config.toml
num_hidden_layers = 10
hidden_size = 160
num_attention_heads = 2
num_key_value_heads = 2
head_dim = 64
intermediate_size = 384
vocab_size = 3708
hidden_act = "swiglu"
norm = "rmsnorm"
norm_place = "pre"
norm_eps = 1e-05
positions = "rope"
rope_theta = 10000.0
rope_fraction = 1.0
qk_norm = false
attn_scale = 0.125
bias = "none"
tie_word_embeddings = false
parallel_block = false
extras = ["capped logits"]
init = "normal"
init_std_qkv = 0.0322
init_std_o = 0.0
init_std_up = 0.0322
init_std_down = 0.0
optimizer = "muon_variant"
learning_rate = 0.00622
lr_mult_o = 1.5
lr_mult_down = 2.0
beta1 = 0.9
lr_head = 0.00552
max_grad_norm = 1.0
warmup_steps = 200
schedule = "wsd"
decay_fraction = 0.665
decay_shape = "linear"
final_lr_fraction = 0.05
batch_tokens = [8192, 16384, 32768, 65536]
max_seq_len = 512
doc_mask = true
train_tokens = 159900000
max_steps = 5594
dataset = "wikipedia_en"
MLP neurons of a small language model. Each row is named by its layer, matrix (gate and up: input weights) and neuron, and shows model dimensions 32-159. Each number is 50 + 15 x the weight over its row's rms, rounded and kept within 0 to 99. A neuron's up and down rows have the sign that makes its largest values positive.
Before each neuron's rows, "fires on" lists the tokens most often at its 100 highest values on Wikipedia text that the model never trained on.

fires on: "v", "ard", " deg", " requ", "z", "x"
L4.gate5:90 58 59 49 40 40 70 54 51 55 47 81 43 52 31 21 48 37 17 66 44 38 49 47 59 62 45 89 73 30 73 42 50 25 23 46 60 79 56 38 49 47 64 29 22 42 85 46 26 40 55 44 38 56 30 66 50 39 54 65 64 40 38 85 39 60 53 18 47 69 38 73 55 42 66 45 28 42 35 55 47 45 42 49 20 43 51 40 46 67 39 64 56 23 54 31 70 55 53 37 44 65 26 45 39 53 43 54 64 54 39 46 37 55 36 41 49 54 19 34 54 64 59 27 47 49 44 21
L4.up5:70 55 44 37 55 66 40 56 33 41 56 78 56 56 31 48 32 12 32 58 46 41 68 76 81 84 53 48 53 45 45 56 50 25 47 60 56 40 54 48 61 41 33 44 38 85 72 33 49 35 64 73 23 51 43 59 07 48 53 27 56 31 60 69 54 60 40 39 43 85 68 60 63 43 59 71 65 37 44 36 56 45 50 59 32 28 38 28 29 33 32 63 43 46 33 46 75 61 62 30 35 69 48 51 29 67 23 74 50 59 55 22 43 33 36 53 48 56 27 52 70 44 78 35 34 38 29 49

fires on: "==", "on", " ==", "y", "anc", ","
L4.gate244:36 29 44 44 62 58 44 71 58 51 34 79 51 48 64 08 42 17 26 39 69 82 46 45 43 65 41 61 65 57 54 21 54 72 36 80 49 53 33 62 56 83 43 59 84 53 67 34 38 71 56 40 57 52 59 37 36 49 48 71 22 64 31 37 19 39 67 25 51 51 82 62 57 94 35 58 51 71 43 38 44 67 53 43 50 60 76 20 49 30 30 58 64 55 42 45 61 35 45 45 27 43 66 62 36 65 44 53 77 69 51 59 74 69 35 54 47 55 52 63 34 50 51 36 56 21 71 42
L4.up244:62 49 51 55 62 37 57 21 41 29 62 45 70 43 70 66 66 31 62 77 22 54 50 32 60 44 46 57 42 49 62 72 34 65 77 36 65 58 56 59 24 50 37 50 62 48 54 40 69 86 47 90 56 42 33 49 63 58 34 53 56 32 49 43 36 40 68 68 46 46 44 32 25 69 59 32 68 61 50 53 45 74 26 46 45 67 52 45 62 55 26 45 62 40 66 32 40 48 58 70 35 23 58 57 54 69 32 46 45 47 48 57 57 60 18 82 59 62 54 69 42 48 57 37 17 60 51 64

fires on: ":", "l", ",", "ab", "v", "ur"
L6.gate61:85 50 41 36 49 43 58 26 22 43 62 65 64 56 38 56 31 54 35 40 38 61 57 75 44 30 14 64 57 24 88 60 68 68 66 43 41 45 61 54 53 55 57 34 64 37 64 46 57 37 54 40 32 21 27 47 53 50 81 46 32 46 65 30 49 46 42 34 58 56 62 50 20 42 46 51 73 45 38 62 66 29 58 44 50 38 42 56 30 28 34 79 41 51 53 37 43 56 53 49 54 60 73 39 49 50 52 31 41 47 82 54 47 62 34 41 72 56 33 60 60 76 28 29 58 58 69 36
L6.up61:58 57 61 54 43 48 45 61 27 40 67 59 69 42 48 45 47 64 79 67 38 40 29 31 73 37 51 37 37 40 31 32 73 56 53 64 72 49 43 48 50 64 65 60 53 21 43 74 33 68 47 50 59 43 48 79 64 58 50 96 39 42 21 28 34 41 38 28 56 44 27 46 54 35 25 57 39 71 72 56 70 46 44 44 54 06 22 52 39 40 36 25 49 68 41 51 62 45 69 70 47 57 59 48 56 35 60 49 52 47 69 71 58 66 54 29 35 44 70 53 66 42 34 65 68 54 65 79

fires on: " ===", " ==", " =", "en", " ====", "=="
L4.gate345:63 18 26 40 62 56 29 52 52 31 59 57 66 24 35 58 61 44 60 46 48 53 53 46 44 27 57 61 48 44 18 29 46 45 25 59 66 57 65 37 77 33 57 62 58 56 47 54 54 61 26 21 27 36 31 57 41 21 33 75 45 36 59 24 54 42 65 63 53 24 76 42 44 75 40 60 66 50 56 51 41 77 45 74 78 69 64 54 46 42 61 59 64 38 65 16 51 57 64 36 29 31 46 30 55 56 49 76 36 60 29 58 81 53 35 37 24 64 56 59 60 44 52 46 70 50 80 54
L4.up345:63 50 66 65 50 40 65 37 51 42 58 44 71 26 33 53 54 43 22 48 38 37 52 34 37 51 78 45 31 50 50 55 60 71 50 41 93 38 42 74 58 63 47 58 50 53 66 41 42 83 59 22 44 48 52 73 45 44 51 64 36 79 63 70 66 52 46 65 53 46 40 45 31 50 77 48 61 50 55 61 58 73 71 52 51 85 53 40 55 27 35 80 50 58 66 49 17 56 51 36 48 60 31 44 36 36 55 59 14 60 44 61 32 58 34 28 42 44 15 25 59 48 68 44 26 34 61 50

fires on: "an", "d", "nd", "ead", "ong", "one"
L2.gate285:28 64 57 39 29 65 54 78 65 44 94 67 35 55 56 47 48 57 20 47 56 45 60 57 15 61 56 34 58 39 47 43 54 13 43 46 39 47 38 68 37 21 35 46 74 39 36 70 40 48 55 67 36 46 83 33 21 30 45 44 56 57 49 52 50 39 36 39 40 69 53 56 70 62 72 46 58 48 59 48 46 16 37 52 60 64 60 58 73 54 65 55 48 35 40 63 52 31 48 38 64 63 48 29 45 42 55 38 58 64 39 38 70 41 57 66 60 55 58 39 51 33 38 29 36 36 48 40
L2.up285:51 49 44 30 61 51 53 82 61 49 32 21 35 34 43 71 43 20 37 73 56 61 36 36 62 57 48 50 60 99 31 50 50 83 36 94 47 49 28 38 77 42 27 53 12 51 35 53 69 53 46 52 45 70 78 55 36 40 49 27 38 48 65 43 63 55 42 61 57 43 58 39 50 51 58 46 35 49 36 72 64 73 73 57 37 18 46 40 44 20 37 60 51 49 53 62 45 63 48 68 45 44 38 71 46 43 30 53 53 47 41 54 43 40 37 38 64 44 42 35 69 37 41 52 34 62 32 38

fires on: "ing", " lead", "or", "arm", "sy"
L2.gate335:25 77 31 52 42 34 47 65 64 37 59 63 44 40 53 44 38 32 68 17 59 71 51 62 46 50 78 38 42 52 48 59 35 65 71 45 44 43 45 35 37 36 60 43 38 74 67 49 47 66 85 46 67 15 26 40 68 55 62 47 62 75 60 27 42 23 57 68 35 62 46 49 18 34 63 16 73 54 60 46 44 56 26 45 63 42 62 35 31 34 30 66 47 43 70 67 42 40 63 47 79 70 90 63 69 23 55 47 73 56 51 49 58 68 52 49 46 30 49 46 62 60 54 48 30 44 51 53
L2.up335:30 67 35 68 57 60 75 61 46 15 37 68 60 30 36 49 00 32 20 28 64 61 41 42 52 42 44 58 58 48 60 50 39 41 50 65 51 55 49 50 44 29 49 38 36 57 67 47 57 82 65 45 28 34 20 36 58 68 59 56 59 30 51 37 57 46 54 57 42 36 34 66 34 44 48 43 54 62 53 33 41 57 43 35 44 55 77 71 37 46 69 29 34 28 53 35 62 47 41 65 53 69 65 80 33 39 61 25 43 61 39 41 33 61 51 40 18 58 37 49 43 52 71 34 30 22 44 39

fires on: ",", " is", " in", "),", "\",", "\""
L6.gate3:54 32 74 64 73 37 43 40 75 36 80 43 49 42 54 43 72 67 34 57 50 50 68 61 40 35 46 27 56 53 44 68 43 47 36 63 67 28 60 26 32 62 54 62 54 38 58 57 62 41 40 63 69 67 28 30 49 32 36 65 56 47 50 57 22 59 69 37 31 47 48 56 78 36 38 42 42 50 37 58 21 34 51 53 44 62 34 52 53 50 52 16 60 30 48 45 47 44 48 63 38 52 27 45 82 39 31 46 58 56 53 40 32 64 44 04 88 23 46 79 39 47 67 56 44 39 43 67
L6.up3:74 14 49 25 75 47 48 28 55 69 53 19 42 45 58 45 74 70 48 62 72 49 56 60 35 79 39 59 55 37 68 61 59 51 45 52 69 33 61 45 43 60 59 86 40 74 31 53 46 53 39 39 54 46 58 46 45 45 59 48 48 22 63 37 33 50 58 37 26 49 56 69 70 35 51 43 48 21 69 21 54 49 58 65 44 22 32 66 34 60 32 39 70 40 56 49 53 41 43 40 43 83 50 33 40 38 81 68 71 28 63 34 55 39 28 55 56 39 31 58 66 57 61 65 51 64 61 48

fires on: " and", "-", "it", " his", "is"
L6.gate275:40 33 52 38 35 63 36 65 36 63 40 13 62 30 38 57 54 62 61 29 50 59 72 35 50 39 55 48 61 60 37 46 43 54 83 47 29 45 19 58 38 48 23 52 62 60 51 45 45 67 45 52 54 46 30 21 81 61 19 45 47 33 72 32 54 35 65 44 63 59 53 51 54 54 36 59 61 41 52 69 48 34 53 48 38 41 72 46 40 41 44 46 16 69 60 79 41 65 48 57 43 47 86 47 34 59 44 55 41 62 57 67 52 60 34 32 64 39 75 60 21 39 52 45 97 60 30 64
L6.up275:39 51 36 28 50 57 35 65 59 28 74 50 56 46 70 57 89 32 71 53 54 42 64 75 60 32 34 57 50 67 66 76 44 49 45 51 35 54 24 64 52 58 50 51 38 55 46 70 46 47 47 48 60 27 34 43 66 61 49 42 43 40 67 47 75 62 30 36 13 64 58 53 63 48 57 86 63 36 56 57 40 54 64 59 48 67 60 40 59 48 38 24 36 65 25 54 27 56 45 62 37 24 75 45 61 48 42 39 61 50 33 58 48 55 53 58 65 71 81 50 45 44 81 53 70 48 42 50

fires on: "o", "-", "ro", "2", "1", "her"
L6.gate113:55 20 52 61 24 66 31 43 41 46 60 27 43 84 51 28 62 78 41 22 54 51 72 70 45 61 26 73 52 25 67 30 39 35 47 24 42 44 63 38 47 63 60 40 60 58 58 46 68 53 61 40 50 22 39 37 39 63 32 19 53 52 56 49 36 45 53 56 88 32 61 26 59 70 45 52 70 60 67 79 48 39 56 55 45 51 48 36 49 52 70 69 27 45 50 34 59 40 58 50 75 54 70 56 75 30 32 48 52 39 53 28 46 44 27 48 49 43 35 45 29 39 39 67 31 80 58 56
L6.up113:51 50 20 58 79 60 71 31 49 60 38 46 44 59 66 63 70 55 36 52 47 51 39 78 44 49 40 55 21 41 46 34 52 53 29 64 28 66 56 53 66 77 63 51 37 58 76 67 56 43 34 50 36 56 42 36 82 53 49 23 68 41 68 58 39 61 59 59 40 38 67 66 53 42 12 48 55 60 29 67 28 52 53 85 34 52 52 25 38 25 56 56 34 70 18 36 58 51 23 67 49 39 48 59 71 76 64 33 78 54 56 47 71 60 45 87 43 38 55 48 55 59 50 29 44 39 46 91

fires on: "3", "1", "2", "7", "4"
L4.gate333:79 51 70 23 27 25 32 47 38 54 52 41 39 65 43 56 69 56 49 18 47 58 22 49 31 38 48 51 52 54 71 40 28 18 61 66 45 52 63 53 25 52 64 46 49 44 61 45 34 19 42 49 45 41 20 62 96 32 52 37 45 62 55 49 41 52 40 51 41 67 67 35 38 41 53 52 60 57 54 54 42 48 87 23 29 47 37 68 53 55 56 63 39 74 66 73 54 27 36 42 89 60 54 48 78 36 50 60 64 60 55 70 24 32 20 46 30 63 35 23 35 60 59 30 63 27 66 51
L4.up333:37 53 23 65 32 64 36 32 67 50 68 49 49 61 49 29 32 49 28 49 47 61 42 47 38 65 43 49 28 29 54 45 53 55 57 53 33 40 61 56 81 56 67 58 28 41 37 58 33 18 49 55 43 36 47 45 53 61 42 55 19 68 49 60 35 43 24 25 46 58 45 41 51 46 52 47 62 57 54 60 52 78 44 04 20 65 57 38 51 40 26 48 57 84 42 57 46 31 25 20 56 58 34 27 46 34 80 46 43 54 25 41 50 73 43 62 32 65 73 64 61 65 70 72 58 52 52 69

fires on: "ed", "ion", " born", "v", "al", "l"
L2.gate254:41 47 59 28 84 25 56 59 47 26 58 83 55 27 39 65 53 42 38 58 67 51 64 37 36 52 37 75 41 35 60 54 66 41 73 31 56 59 73 68 60 61 56 42 53 34 54 48 42 65 53 45 58 34 28 30 54 51 52 29 38 68 38 50 30 30 50 61 44 47 56 42 66 37 41 46 60 27 64 50 30 45 56 48 42 35 46 75 66 46 51 36 39 72 67 70 62 71 84 54 52 40 42 74 48 49 44 56 58 46 64 39 36 60 32 70 42 32 67 42 22 29 46 46 79 64 82 45
L2.up254:30 40 56 68 70 51 61 63 09 44 61 66 37 32 39 56 68 76 65 39 71 66 43 52 46 60 34 49 54 44 32 56 74 38 74 52 58 60 78 24 79 59 53 46 73 29 42 58 54 53 58 28 34 66 64 52 27 66 54 46 53 44 63 33 60 50 44 53 30 46 37 59 78 28 28 46 62 39 52 48 74 62 46 54 36 70 49 26 40 20 59 41 33 57 33 40 70 74 64 30 34 64 61 51 75 44 37 48 31 47 70 59 62 05 44 47 27 34 36 43 74 60 64 19 59 73 49 65

fires on: ",", ")", " as", "),", " ===", " ===="
L4.gate148:35 53 82 73 74 66 51 39 38 48 73 32 52 54 38 46 81 47 13 55 46 52 35 95 26 47 55 42 58 22 62 41 62 43 52 33 39 37 64 38 29 61 52 49 34 61 51 66 50 57 59 10 67 30 40 56 68 37 77 56 25 45 59 42 48 49 49 57 63 77 49 63 57 35 32 61 66 65 58 55 49 77 19 45 43 61 16 60 46 46 24 50 20 15 30 49 41 56 60 45 58 37 41 32 87 46 52 64 52 72 45 55 47 58 56 45 54 60 39 13 34 82 77 42 24 40 47 46
L4.up148:46 20 59 47 54 53 53 15 67 64 68 49 48 54 50 33 63 43 36 45 59 19 72 33 25 39 53 34 65 34 38 43 52 32 76 31 68 56 34 44 79 64 61 64 52 31 62 46 58 65 32 61 47 38 76 66 44 28 37 43 66 36 37 57 35 33 25 63 52 60 37 48 56 58 66 43 52 63 29 22 36 44 32 68 46 42 34 70 53 38 28 35 57 58 37 56 37 48 62 35 57 43 52 28 40 52 23 49 68 34 41 71 59 68 54 56 48 41 43 37 45 37 29 20 57 63 50 47